config.toml
n_layer = 12
d_model = 256
n_head = 8
n_kv_head = 1
head_dim = 32
d_mlp = 1024
vocab_size = 714
activation = "quick_gelu"
norm = "layernorm"
norm_place = "pre"
norm_eps = 1e-05
positions = "rope"
rope_base = 500000.0
rope_fraction = 1.0
qk_norm = false
attn_scale = 0.177
bias = "none"
tie_embeddings = true
parallel_block = false
extras = ["capped logits"]
init = "normal"
init_std_qkv = 0.0185
init_std_o = 0.0
init_std_up = 0.0185
init_std_down = 0.0
optimizer = "muon_variant"
lr = 0.00887
lr_mult_qkv = 0.4
lr_mult_o = 3.0
lr_mult_down = 1.5
beta1 = 0.95
lr_head = 0.0149
grad_clip = 1.0
warmup_steps = 200
schedule = "wsd"
decay_fraction = 0.845
decay_shape = "linear"
final_lr_fraction = 0.0
batch_tokens = 131072
seq_len = 1024
doc_mask = false
train_tokens = 560100000
steps = 4274
dataset = "wikipedia_en"
MLP neurons of a small language model. Each row is named by its layer, matrix (up: input weights) and neuron, and shows model dimensions 80-175. Each number is 500 + 50 x the weight over its row's rms, rounded and kept within 0 to 999. Numbers have three digits each.
After each neuron's rows, "fires after" lists the tokens most often just before its 100 highest values on Wikipedia text that the model never trained on. A number after a token or word is its count.

L2.up907:425440471445491417477445416426552516590445475603448370478432495503478542441524524536509481556568500538421523572592452469499481438505490590605471515494494454488448513512451513523482518548465413514534563505531535537519505542535513478531485496499558566446600568456544595565433475530499419560
fires after: "\n" 51, " f" 30, " h" 5, "==" 4

L2.up706:481563520479418541463475495446484417509588447501531464533488464471489470491540588536419407478444620478531521476553448512610491456474488497477520468446512412499443473482588491386539411562541526537407579517484581512489426527544436349406466482530466555511522562495488373478467524448490514483
fires after: "." 47, "\n" 15, " c" 5, " pl" 5

L6.up903:499569442515567585604529461497474517512499543495562509509639524558552475543446544494490570460515537522578493524476468440437537508447493473558499500494402551505563505572445524568480468529621663510384529556500416506544426444541482475462581511474433505518489557413505431495571455489458564512
fires after: "\n" 60, " =" 40

L4.up172:542525495526445525432438521518473503456469406452434457549502496508516500532457462490516511455535535524504476490528418442494499475521496534492489509455446495516454521462483633479394445573493484550554387426565499525501501469491372518487522482594437476485540458536487457515508428472374473461
fires after: "us" 23, "at" 21, "ot" 10, " m" 7, "uc" 6, " " 5

L7.up910:529486516417499546611508375520439416434566574493478360502507537560442481511516504469500600464460537429473515542539469458509517524545519611435437525446497464518455459562437407555529514518492539515511466478508519596509532567446529570452459496528487477518507482511503430445456501526558371560
fires after: "on" 12, "r" 9, "er" 8, " " 8, " ar" 7, " d" 7

L3.up982:422572544547490523484498510522568526390420503571626471464531505639519515498500480405572508548450544491493503482517480440516517477524520464558523478671466556426409481549568574496471520512502526457487484520473536561515482494434408503488528526478482539485532502487459473558501506496563488453
fires after: " A" 17, "ac" 14, " S" 9, " s" 9, "os" 8, " E" 7

L2.up680:488576402491480520526430497465452530482438543523506558441536541519539547474477437604500522478542343461455371531440511531476419563576511543530516533485489485475422478442442475543476563565475500538548564469510578506495536477480511444444447532471435521553512524445467569522475568469425595436
fires after: " l" 51, " s" 9, " v" 7, " S" 6, " d" 4, "L" 4

L3.up273:433463578604556433448521470486455561496487562493481479475386532507497508496508537490523561607473465470517572573508471474514452415496483564488537484466491509414509506556507561484490539504517526528526563410467523611526507491479413475525443454415479566619478545464438614529503485496536475509
fires after: " St" 63, "r" 8, " N" 5

L2.up1018:493549408429421505395449583515504499546565552526494463580548504489492437488508462431538521468587532514497511556526478493492490459501507523437416492525486542510449527502520492486545493512438472523454510505555532575542494451424407536430553560378516520514413576573502462539531490520609463589
fires after: "d" 16, "ro" 15, "r" 14, "l" 7, "ra" 4

L3.up138:506493442586483417466598463474459497564478498464574502488519492508574520536514421455534533505487527446605479456477569561594432496518539552459439545511546471464525454507555532483534513504501507471516470311498492481514477411503496582404567453481534430542599515522574565449518520465552499489
fires after: "re" 17, "v" 12, "a" 11, " re" 11, " F" 7, "u" 5

L4.up704:426511557446507553532470508496524489474492555482493559556441447522611499560538450428537478545409489482556519546563509499508549532438481495492524540520393524458500576379475449531416447512512559524498555490531406610591535498507501465488450523479507467494533578456486442628540537463555481493
fires after: "oc" 25, "rit" 17, "at" 9, "er" 6, "y" 6

L3.up886:539410464463515492516478471546524645476492493484534487376592562392556420541460522550425579545543481524557514503543476448474466474450494484427475471462528473554519517580471448363514472560538553547483502454415414506504369517498511564393501523545469462436433468437569491491542452548459493473
fires after: "res" 18, "re" 17, "ro" 12, " pro" 12, "c" 6, " P" 5

L2.up887:437561490395479517468596479451508495468546525543567505488500535594491421605482424481488584459459561529563479476475489583525493496384528578457464514484551468567393548593522436496506452593531514556516477553555532458542511482534485471490565493529510523484452499488523508413390570628433443504
fires after: "\n" 29, " |" 14, "-" 7, "|" 6, "{" 4

L2.up468:387602540514527481509422454511482540548450511427507379478438539527409518557520496474577566506545584491564505489482496490555473551458489515540527451493520542471552411533486524484515544601526511477513484509447508532566543519482498453514588457489480510551499505435489469579545486583470488543
fires after: " t" 34, " T" 26, " b" 17, " f" 10, " B" 4

L3.up139:445470418504534434445464606478588544463540408645418562570491439508507438462513483440506475476538581650609466480494472416558514472468537496514519475576579455496528441425594450500569497478495549581511501535478454522408495501452434594509531519430527490567509512421518518484542450498535550522
fires after: "ar" 17, "u" 14, "re" 11, "ap" 10, "ra" 9, "ru" 8

L4.up232:493474617500465431450439403570468448480582456572521392519488512605542516495549549423543412474506504587495484523570353480469432458495541522528509526498450509502506495474599421503522456533445501622515579608488459584521499503522541605480547503498504557475524484556448469524559457533444521457
fires after: " s" 22, " S" 17, "ol" 12, "re" 9, "ign" 6, "ar" 5

L6.up1013:546517512516562469574468491445553492497492520570568487515529539447495455548525474534512431576573446517551558580526525489591541399475433482560544483466573441517554428465500508453460508450570564578446564599445509503477495454565457456556483430464537453517481495515537491481491481536491468619
fires after: "t" 14, " t" 10, "l" 8, "r" 6, " Ch" 6, " s" 6

L3.up855:471517500515429594387490455607439544453459513451551498543509530515469521543455443553457529490521445394524454513540514512465541483578563462459572389526395590532564499546568330506567507541497522508398477524412574513507554519431450478562506543512470463564489450519459515488491431507576506465
fires after: "i" 13, "." 12, " th" 10, "," 9, "rit" 8, "at" 7

L7.up446:539541474497496505470514417577440493501500438531576507466556572375575513507453432448445553469451472520556437483449451433509443549621472471492492438525435506503379473485588541432480443569496506468436399487564426432442463466513551445497491583557576438570559506478442517524565525488532489545
fires after: "o" 17, "a" 14, "ra" 9, "u" 8, "e" 6

L4.up89:478457588555505473468526550571491512423521498500463516477437466521497495483507586494488518575478552471484511592586493418530536466519580497429533445494488464446444452419585456489551551444455473473522465471496597463498568551432466468540499533501571469549524388526486523507417455501499571487
fires after: "at" 17, "." 14, " N" 9, " n" 9, "ou" 9, "g" 7

L7.up153:531447456497560467463548530523555539480431451595520498526482464544511495453554508404503483479499458443415403463503569472519558541544448453476513480543398397473519459394573591577511498499497446545528588484522493502538506585523432450488517429519547477523506524400473492588447466473501515432
fires after: " I" 15, " Y" 11, " 2" 11, "e" 9, "I" 7

L2.up32:492500532413459476471528523536589403492502524451452410516473529375475506575432506463459523472569484521516657450470414561517552478589454450501532592466530452545410491479569518515554535471410558501521505547500500532550463537522512537498486503525504530480482539488536556495607411508522623480
fires after: " a" 27, "\n" 18, " A" 12, " o" 6

L3.up615:542402490391476497519546418489433540611524499483456532484456453408517539510455434495513531561467503483622621499431423555403563497502399429480537514515490451583411564586473500526482515557492546472415475477375512566481500432484435541590506474534424439517484416550517424487519469487432476468
fires after: "ar" 37, "r" 8, "ed" 6, "u" 6, " l" 6, "e" 5

L2.up363:457503377477485477497516542446569538497494536484492536436572498529515537596566547437507473503479591471580490483464408499477557518535548508452538476505393543500491488516566527425523537568548476488507561503546432503549462453546522416470473512529474566506479506457508402518569465462549554521
fires after: " =" 41, "h" 13, "qu" 6, "r" 5, "\n" 4

L4.up568:545441550507521460439464433468548465566486487484485492458498506469432553414533448534484467464592468472411428523538435554501451464433478524563425532517536576532458483429480496541359492430468599557511542505587551534438498497496445474561508574469517562487577509482569583509494563416498464490
fires after: "is" 25, "z" 22, "u" 11, "ver" 6, "et" 5, "th" 4

L2.up312:501558544480406483547553505499561533477488481430538482469574521516553574523435487593519468447447449477478507495568485574576525528421503560436533396531493569504407453518459511480450536601494426528530532542618565465587470510576487540489547469460608401630440450492487505471488550451508415484
fires after: " (" 38, ")" 10, "–" 6, "er" 5, "ad" 4, "\n" 4

L3.up617:497432545436516446440535480524492482518495444446396409538491509459506491463532583489551531494552556385430437541429488496539549423560575444541522552486526454503429453471500546550577542511403427507491550491482443505517464512590525437555512557516558466516589479474483513570486482491477437491
fires after: "or" 37, " h" 20, "we" 11, " w" 5, " f" 4, " wh" 4

L3.up975:555514445567428501481518483578453428610537437511532445572501431557531392538407544565520426442569450462531493485495456432504543523484492579421485457541459418597548422460515480504448574509482544425474537449561512474539428398438465522470544429510474493475539502534491527559521530599559466477
fires after: " D" 15, "g" 13, "d" 13, "id" 10, "in" 7, "ur" 6

L4.up78:531498397503482478536569437561553441436496460473449554511390482521457449495577443390522605499507480477443465548397439523448511514493563569461581472463459477471443442549570471513496556523489563471433422590583405463453425482507532520499528627491456504513542520427464487542499571495544500447
fires after: " in" 18, "a" 10, "e" 10, " In" 7, "os" 7, "ar" 7

L7.up250:471515436550466499513392543567442453483485574536491587476522492561412520515492494486506430597476508529561500380447497490522595452469544466477538540450545471514499502457491496543554469537435471510592495463444557510478551502554561478400579577430521529427517519581475530469501498544474568509
fires after: "im" 12, "m" 11, "em" 11, "-" 9, " m" 8

L3.up728:506579512509562504487471517393473494449537551543511492586474555554511443498579501523465418525638529441447583500484451510524525423493498492499547494500514479476526409550527485450559499556497602341439611532537605499460604455424448489474412428498450499485548562526478516458501499462379450496
fires after: "\n" 72, ":" 17

L2.up513:469606535538476553507488610505513539469574505429541483537450498470584522466453492439495634522521514496486563519494554504509494559444430538534452410525473608574420527509417548543514586452470467555528510482498482531466512415475493532446416502523416485591504476503492460492488439595553578429
fires after: " c" 22, "\n" 17, " a" 9, " cl" 7, ")." 6, "ount" 5

L3.up890:434503466488510549421542512459435532470495475511563607431479528521443534511491497541539443553512525492472640511463469533547478488537467432534569477446483453402540516466436523521555458462476533518490484471530515482458534534530559522429505523498582533439536482536495491490533424577432520510
fires after: "amp" 27, "em" 10, "orm" 8, "ic" 5, "ill" 5, "m" 5

L4.up613:534483475521475527519381419529574480431402487486530535530589556482476514506536625485438499543477469503466469425503483529598448569479538450588509573544544479467454521489525503500549533477496471520478525441411519506480484545514525531491481550415475413651431519473459524574541599410521490496
fires after: "or" 13, "ail" 13, "igh" 9, "ort" 8, "at" 6, "ro" 5

L6.up7:474515537528500578566524488442536446488447488519420542526534566496537509444519475483492456513517516527444688441428455545593473516491504482512462460543545495543460480513457534558536489471530472542465576469515493408553510566530411422502470483525518377481535434503468550538521495573510458522
fires after: "w" 15, "re" 10, "r" 9, "ill" 9, " st" 9, "l" 6

L2.up602:439477434545494504549498543447502552544451506464460482466580556500552474567535542454512440534518551474539531507417410500405562510493524483480546557515535601532420521516572536454524581482602511488544589456570483460556473504577450428469458451568507549494466484522482422557550456525575634476
fires after: " =" 40, "\n" 14, ")" 6, "," 5

L3.up381:585443476497509427520431582408499535439504482515535577483563536464594456440453431557544608474524432470524528518558546571526473509526546437489448492515534505495477547573464470539591500518415518514483476419481508561522477458463469518469507474564477573410412472542540448512579621549441603452
fires after: "e" 28, "ec" 20, "re" 13, "c" 8, "es" 5

L4.up337:511496527521387523548510474639536497503427503567518532535583528469385547407466508563461524480484461529459530530445460507512464547423491505464632479415506574541485441576488423453523501601538512471626492422466497469533530530433464477566437497502563518558573543430627604549598450522500499511
fires after: "f" 22, " f" 14, "ig" 10, "igh" 9, "ew" 6

L2.up373:458443541475470492610496518463454426472563450489557509493498544538500426517457461381370484477449474498542489503481460523574440570589447539575548441476469510585580524406496526531467473560509527478443482542550530509525594457378531550449415507509468553493513539402452505470454510410514561513
fires after: " C" 27, " c" 19, "\n" 13, "on" 5

L4.up179:465512489482549412540449498446488467448574510562476563439535437440577455508481548576440476565535561364586505473462440440571445481403479562520488617424567523615492480422484508479564568514444503527461589503533487583453535442533531428574525493509518477551478561503508558437525469467441561566
fires after: "ol" 24, "u" 14, " or" 13, "an" 8, "l" 7, "r" 6

L2.up628:466542494443476497482519545448559515449530514441423457398481443505535542542542523590508495518465540446532458534428491494501471450359439458535479417443480494560521442530423601497511608442496423481559543494551520504517479385464567423430395596501502489512573546526508553448566467572562513513
fires after: " C" 25, " (" 17, "\n" 14, "-" 13, " c" 9, "l" 5

L2.up804:483503436467603505530492513428468578459504529468462545513466505459523495585526499468541507501495522488479550611453461489510516577416521484436471433483568594515492459469475477515496595484503480498498643499483538492491568426529569521506537524491435472500577582425523374541489584467495478499
fires after: "\n" 36, " G" 11, " C" 7, " D" 6, " W" 4, " cl" 4

L7.up708:492448456437516484482505491586496422509468496411616531463490486463479557524498476435521518494502462506485482522455471548465403545476501495457459488453509534516512493493469514641530565456484584427445503437510521483541517501466568591519452486392518472472483508565505479441573516554470477602
fires after: " L" 18, " l" 17, "ri" 6, "r" 5, "v" 5, " is" 4

L4.up625:600558555448462537418556430496448506559415538484579437413531439483551529508499385479538497490472564514500487477475425535503413517496588518365478382432404534405595426453516471515435514403458463464529517517553470539491486493537481505505418494433498527510407495510512461518535484515461508545
fires after: "ur" 17, "al" 16, "ol" 11, "ig" 7, "oun" 6, "ar" 6

L4.up120:490374541504486628533523525542496420496483483386544460464474484509548468502558546519423417494493596464494492415543508512516517455486429549452456489471515517577483473471493490550568469536497494478567489425524520445506503544615506540545416480506546396513452416508557454459520546486516526581
fires after: " c" 16, " the" 16, "ver" 10, " th" 10, "i" 7, " Th" 4

L3.up574:495482493445485474586502456480519475575537509551591501474563490470451453537520438537400542558505510433565560408563442551567502493494515470468532422439472340517545519444621486458425549487494519491528576533476505543512506556498528533560588493494528505481499531604507477508444433488560535461
fires after: "et" 34, " ch" 13, "w" 7, " g" 7, " v" 6

L3.up893:461517484463600514455450487538502515442531485431452527504502497581501516381537520567492489609437470507531518494562498549459457552481578631602444476471549581513458493564470469467450452583459476462460537500509519505484432557544499472470525560472547485407477491496448509515401449488467459479
fires after: " w" 19, "f" 11, " app" 9, "ru" 7, " se" 7

L2.up793:536523512480498497487490543440501513470546481461546519479533462475471394446469450533530517483456579551582506445542496471556540503428584537461527518547523468482455514475439656462462582679532519545424477449570491492549527488564461551512517481566444515525473551427511528497534416467439464569
fires after: "at" 28, " b" 15, "ot" 8, " " 6, "et" 6

L6.up925:497430390546571598431485502561448580525426480462428534548531478443541547558445446504405489466603499478520468469523422522515475504511468515525480458459483444491519461501514435504517517507509487466489480560463365495554527521467506574402390514466472578488520612551416496486580453565485478618
fires after: "ed" 15, "a" 14, " m" 14, " M" 7, " D" 6, "i" 5

L3.up644:592428534586490411493521469392465516522550496464542591540450506509553484536484601484412441468552448498543480374526480542580546499484477450477529424495540562527543468564518424471516520445475506453502382558550556484420460637462498558438529502578455542518464371463535433614380506587484533463
fires after: "g" 15, " m" 14, " M" 13, "m" 9, "oc" 7

L2.up48:508540589544487485619385490511570508461468518453478477580451546576484583572519464548438547522575471537540499437432484506570535518511441516574537498433595491599492424504540484506485554530468493516595506504510514465493543623543472552400485557514560536524471482442473510492580446483448498569
fires after: " G" 26, " B" 13, " P" 11, " T" 7, "ar" 5, " t" 5

L4.up236:472408491520544558458490547469463541415378587538502470578409437433520567498479542605595536559462524544445576526548482583523467529470500594581590536547512476484573512522542604431540506471441541572369528488466533585521496515526477422480409559611492519530549487543503488555517448475468527460
fires after: "r" 46, "or" 21, " or" 7, "ran" 4, "ember" 4

L3.up885:541505520446554499409489454456512410578461497538558563539468569467416535457563506568466489614514584463463357523500370594493507452484493492433497589492497565518530518494479394492496521494531469503474539492506424499504488474636507498559541478507583672549428466533591426521493555473519486451
fires after: "or" 20, "ed" 9, "et" 8, "ist" 7, "em" 4, "ver" 4

L4.up909:479438520509488511430444520467366525500452522493437508468472542543505465450525525560498530545424518498495521459470473452546442423470548543520495478463509568473412507459448558461564527468373432465407446587452539466467430538554535489487525629437461430596524579501474526492501470512555536598
fires after: " ad" 16, "ou" 11, "a" 10, " res" 10, " app" 8, "is" 7

L2.up327:522537443471513501456526516419569533475423625560422530512408513542451556563558523483445423538529473602542468556476475466524526567571489529541540435376492457462451539498520482449503427592515455505598606538439474507539544483639493368452498496475595523539495508453446547518514428519553508447
fires after: "." 33, " =" 30, "\n" 8, "ic" 4

L4.up18:468464515563506508476497479470432540466476462443516540587493636458487429386531470646479463516526440411509460597527503486587392434503452549491421474464546474449481548497562488482503566539520486487504501495521626521501475413402433536527416517455590488519507527466539530534455528535481527454
fires after: " S" 20, " p" 20, " s" 19, " v" 8, "ep" 6, "S" 4

L4.up1002:462487421443519512591506548617490560521501503361400438524600504580490541465536484436538497528515464458482494489448431533455541480477450518530496549601517521519436538443448484450548490514521477485572467508506532543399477471399501519543492512485583472505487459457556586473490443542471483519
fires after: " " 35, "p" 15, " Y" 10, " y" 5, "-" 5

L3.up453:533500535585450550410479527466583398535417524516465517478563527581478500544437479493693566522452521488574473535562498573483482488513541452492538578524423468502423483535417417444431552566545537500552496462470456529538533511505465501572501504453510432475428443502559523459502576409492415513
fires after: " F" 34, " S" 26, " f" 14, " s" 6, "F" 5, "S" 4

L3.up835:439625480528520450482480552479554587520525485502506458545463502528591503526527517526464419460468581563508405393386537529497470584533537478394522485545531594543479476541486529413488582527476507477407528477517587416474450464498381476517544463587571445484488520429512530448438500572560521580
fires after: "d" 14, "u" 14, " S" 12, " St" 8, "if" 7, " st" 7

L4.up216:459538528502438509557502513450503521410489457530562600503560311400471623518513448456390496468528452506522550569492504443498436496389469509513532590458585463550447471462598473543514521550500506604483508448430489566471518553411471501527550527598569515506521561410467482603498449446470502528
fires after: " v" 25, "al" 15, "oc" 9, " pr" 8, " V" 8, "r" 7

L3.up207:530475497423509490561552562443449474575524497573463573499541577529473457551574405502528503534552438562518453559477486569482483543433448465630454491534508488494513436503508469418456560503526447394522482453449512454444510539430508508501584580563457470526529477510472545468437403461560469469
fires after: " E" 31, " c" 7, "b" 6, " I" 5, " P" 5

L3.up303:460539495574647511493451539463475567552480496510528522463559524569483431451469497455446492511400512500549541524462480527401428374428476503564535503605536513418467514481495449594557576468445457463513426503558509564491603523580402483560477518509492488364600455557465396583437495542536544537
fires after: " S" 19, "ac" 13, " ex" 8, "c" 6, "os" 6

L2.up184:462587445537528540561477539443472487503519447454442495489472541556493491599607580441435473453429530493506512494484396510466523411565392515489532507473465555445476508503548530424482562582573543503479494570617445481530454442564560500475410513481444623588440603458532453497567510506534521532
fires after: " =" 41, "\n" 17, " b" 5, "ab" 5

L2.up190:524518466575446458553479630571495438468411461546563513536494439497495501440451428506456447462524470589506466462473527487499529542432467522518446567529484636491531440483395474518459542523551511448462509498537481524504475494429539578459404539464441519512486538397480460551486520466467559562
fires after: " C" 38, " c" 12, " p" 9

L3.up547:509407444510505500481488596392503533457466416484516525520492505532479461519462446529529474577506565488543513509430534484563521548413532392464461450562469498534418553376477414461508480489500488444507524575630395511526483480492508448460569587545486547494515510456491509511434491514521467460
fires after: " ad" 38, " A" 17, " de" 6, "ap" 5, "ie" 5

L2.up834:554519549510520502477540465512448480516510487455479339494446416469552526543439533542492507478461423438523511478553470600576540495534595413508510528439423433407484462496514509434461489479481521510557454538520512533447449413512467573536476635548454523443432516488492526455515520436428510546
fires after: "ol" 21, "\n" 16, "i" 7, "al" 4, " rec" 4, "e" 4

L4.up972:513496514499528623509461452533526545550586539396588507499428465496510475521508464380513543471495463576581545489591423508525434494511487427457502512426491593576540583497508564584472550518534558457468654539482486490560468513488516553639500603423479481545534418516466435535489473467522528499
fires after: " L" 47, "l" 17, " l" 15, " v" 9, " Sh" 6

L7.up474:478494546504506547407476492494525435467508442504576459470542445534435500400551496508507451465498531543469546551491398528504443448470505568509505420443537580535472500602511411541535530533501569499490628387477568477447546450504478421484586528505588450445464523469577551510489530481472519482
fires after: " f" 15, " re" 14, "c" 10, "ork" 6, "f" 6

L3.up721:509466551543501488452470456390552513527468516601521520486566404541542482424450477514582425435508571474516470500500528421418508522488544569551506552412435528494501477473487522543410444459431437541570480553564448510424560485500524594520465492526573590506490466567569505479639411424428482446
fires after: "ol" 17, "l" 14, "em" 10, " s" 8, "un" 7

L6.up945:557492538532458559568500467605554527523574453396472441426487435527537417566562484575502472521500520496420374513473518602566487544578510490491458544544516459394453526453475449442524526530546432526616539498509534573535444441474480373510526473553448446539574456479543554509417487493471501440
fires after: " H" 12, " s" 12, " he" 12, " " 11, " st" 8, " Sh" 7

L3.up413:544460477532535473465525517552491592490550553514525469524457439467618476512537529490390431422547499525364535494511590476574548449522468520497490432476511485444454423470447505514582595503434431522557543535436502499429381518525588508455456581548398470438565473551516499567530441632535513454
fires after: " M" 20, "at" 15, " O" 11, " Mar" 10, "t" 8, " m" 7

L3.up171:519526473403504459475520509483538429459485547520497504439531421500447449542531504530461542442555473406474474517578459495526458478495508448489486525451449453507517543460422567454441540575485501458469535479481497495448419532596489529501453511531490538496576568486510460552514487528450529486
fires after: "em" 22, "en" 10, "e" 7, "i" 6, "am" 6, "\n" 6

L4.up36:551450470467538559447510549473542475551528499460423494543475545461525403478494476451420578457464448473492610561482507539538482478489457520409477525499452626570500453499524418557497378587561547563443490538484521557536463589505486511535497570528561494576446460532575484577518401502583406468
fires after: "l" 30, " P" 16, "r" 7, "p" 5, "ond" 5

L2.up961:491563531493562541430492487483462515483459500544544539583508509496410470563520449468524515602412424493510538498454379524596537435461480547399530540505509485515475510436505458539460605525477500494528551533509463542526496457377491617580448566502384462475578548452506496494482616517518495516
fires after: " Jo" 17, " G" 15, "\n" 14, " R" 12, " B" 11, " D" 5

L3.up231:470471549485590549463529539511559479464462643491511509479438549443550595519606500461466529544484464476495480560486430444484426470422450521457506474482513473512450492421453560457439493503528459536491553549467457530549548534517407454374446471514549447495445464505456567391518447464515420579
fires after: "r" 28, "ill" 15, "ec" 11, "ro" 9, "ater" 5, "e" 5

L3.up544:508520486461454541471475430537443507614479591620449446458488528507582493485430400431557436436455605527591499586509507506477585569488434457504495531458508485458486549452505483506509498538561538403490534516485468597447542430429391444527483457464473498524494467543527526528570500570538555603
fires after: "ar" 39, "al" 19, "in" 6, " e" 5, "id" 4, "r" 4

L2.up425:458493502547463584502493531537548432432545579559597556485546597546503530562597495526391491551482589565460484569503430502518501545553480479498567441539498554440518513518453513531401492606443485384468511582485375629462522533448462557509424420547537470479508497567446465481555473496527448429
fires after: " A" 46, " ex" 9, " d" 9, " st" 7, " S" 7, " B" 4

L4.up469:568524464506483487500431514522527570478501520424502536504520586414546418454482456580466530486580551493557539464510522444607370576438494524443610559520532520508543424539483520424509500520499568447434583446540525554505477379458568511519528481506552455571561506508521510450611447488535455453
fires after: " re" 62, " Re" 15

L3.up434:509442567544580497482576541499512516510487493449472479488463435593441621519560419471406556451483477498498547552576477472457536478526525433507504440491443384499481585578380427512487556439479532421457506487431507585495463524532463601437477497527492533439468593417546492540516532481477500463
fires after: "\n" 17, "us" 15, " " 10, "e" 9, "r" 8, " sp" 7

L7.up750:524461503592396432551481505551530470465569504556508519599486447577556458468426482471605397463449532600499435478444552446575555449462449494569488488504443475538562445557469476561441585429509578551509564561508504464401483532525497484500523513526536508418449530500487519589515562446588530473
fires after: "an" 31, "g" 23, " g" 12, "in" 5

L3.up938:550564490619559600464502505464538492462509529517490441503488450402471631621472505530586529594425421401449555501495436595567393490596502559478515496396380491493511480462512533423510502452433467550483535456420578554499550504548516482514561583473394473494454579437484546557522510520526473474
fires after: " St" 17, " st" 11, " S" 9, " p" 8, " W" 6, " h" 6

L4.up5:531435485507496488505581475619532477512522529463523439488530520585459509590499497452479493376464526510439493467511474445553505503568529537402480586520506517427451474486529462529483496508460560629467559424506516547466564544512478538489459488537455478490429555406494582465464498491497512495
fires after: "g" 21, " g" 13, "r" 12, "o" 10, " " 9, "u" 7

L4.up429:530428483475490499491464497567460548501424536440454544462491521456499560456501533579559540546516501528406581494447476473509524492475465503485551511466490489540409486455490473449521494493576553530575470472522489460504476529392471559440526438448565501469416495455561483517514501484545485527
fires after: "ro" 34, "." 9, " pro" 9, "our" 7, "le" 6

L7.up159:534479524421520426600455440539532525441516533574426438521550515521437402491578534465506493463461512510444525443494561611433522418567479530515448457451558534440549513494448480552517380491466490437551512552567538427570491463478505414552559458437483507577468523433618523524485492534477568476
fires after: "\n" 100

L7.up268:505466498537465524514563406588473469414477541502496575464516454426605563526485426450554526511552473536499611551507448465574522568526432439590563511446528542434505490598539572639448561498450482624523502454548493556474460540533455470508437549499503486487576514411440477515567543553526471469
fires after: " de" 32, " re" 7, " v" 5, "l" 5, " H" 4, "r" 4

L2.up665:427560531523528385540549517461572445495469573502529477524584501562547460508536518500406535425508482577470457432486491559512601500537495404520474515474511415570420621527510471474516530575498466488391470491564631522492455542475447470452460519510553425506461560548422501485594556480569560508
fires after: "==" 39, " ==" 14, " le" 11, "\n" 8, " e" 6

L2.up652:532454474531435532577557508509492519545510462548418495556480454502522473587505458522508476450452484480513409448557497517496549491631491373583497624500462444477485392502461421469554541467535551507528547485508469527452612470525436550446504471504468405545499478438538526459482525404534475558
fires after: " S" 14, " s" 13, " K" 10, " T" 9, " C" 9, " st" 8

L3.up28:510469499441468539537432537531559550524410500416549533546472527541499540585575484450498503592476560439567438543424499586496447442453427442404464523606493540464562546381522560569542534526453380502449446559589409509558489494550470485470548412499528469462548486507611466543483586523431530512
fires after: "om" 17, "or" 17, "ist" 13, "em" 6, "ur" 6

L6.up867:496596541504521592572459551433550476538429486606503404489505507495427490523569453543507496546525433484537386492471592584459497532491491469548447498513538480529482493475486529433491445475491478496583504460449464541433476587450451460434553570558524481515404531514491515537488446528585466536
fires after: " p" 16, " P" 11, "b" 9, ")" 5, "end" 5, "p" 4

L4.up454:607583480485441500547550489577588430544457489448535572484468509500488559596515538511523432433533510547520480544565498545472525467468512550490520434543417457531496454521535414413344480500498515518537484527409449475577473491429523558348410528530540524434565469521455556473558509538437476543
fires after: " M" 20, " m" 11, "ab" 8, " Mar" 7, " B" 7

L6.up79:570570469408453467606505470489456471444539483430596519429563439453509505476497508499524468581535473569476561535439527558500478511509470466407510481447462590453539540434450419533513621498551493514485457469472495507508564436468544576547469505508527415509572495403623502552474541529545421442
fires after: " R" 12, " L" 12, "et" 8, "all" 7, " r" 6, " l" 5

L7.up490:514556541563517542541444441458477537535560554556388476552510488492631509492495430502545508521455511549450470369393468468548414495373535431477391506519496484506487423397510521486543452597463587494411511485568529486361486527515493525598536508494457552467488495476457450475437486505521548450
fires after: "r" 16, "om" 15, "er" 6, "y" 5, " st" 4, " St" 4

L3.up315:527505520495452542449592531402436491475415419524608523430419450483436508495476593487506453495435493555478512468453462522574505516491415501567443570552473466350557535494518526438513421567498481490390471467530463485567350549504488414594495501586536532489459529543574508487437464500414494556
fires after: "ist" 33, "or" 20, "is" 13, "s" 6, "ran" 4, "om" 4

L3.up1022:508479513557461427464456457460546585559514395635493568584533494493538497521507477542495497421445479554511516442610511576598540479430486481503539446497588500528552567536546486518452501500379514519428510488582559536416484592493504482504510517601543487523541576437537491499554402505458489532
fires after: "em" 21, "s" 15, "re" 14, " Mar" 12, "id" 7, "ar" 6

L2.up318:430491446514516463471437503562499493583548472437442515501446516474568573526459456501487582398462542539513596493511567554435527529455499435470475583469442515481423509425437543447557462534501522534613492527544490538443415512508445449526490484476491534476480577502493433447618414482399579387
fires after: "\n" 23, " in" 11, " the" 9, " of" 7, " a" 5, " on" 5

L3.up278:484415460558469494480512483366543525494477476440442474471498560523465616483537527566537476409533520411540583513535480554557425461520445543503437405485497581490465491513487499503505552478518380501481482501464560489482449429490493406573481471546456435559508483532476486466440511485441510457
fires after: " s" 29, " N" 17, "s" 9, " n" 9, " S" 6, "os" 6

L7.up807:513435519445520513612587465539509585440516477535541530490527497628496484538558507555488555461424486473401535459396491575486459495528481551453462504483552499499384528529497527456500519601505508463523477508580539470540421503538495450489542518551573425552486549487499497545548535530540580549
fires after: "\n" 53, " =" 40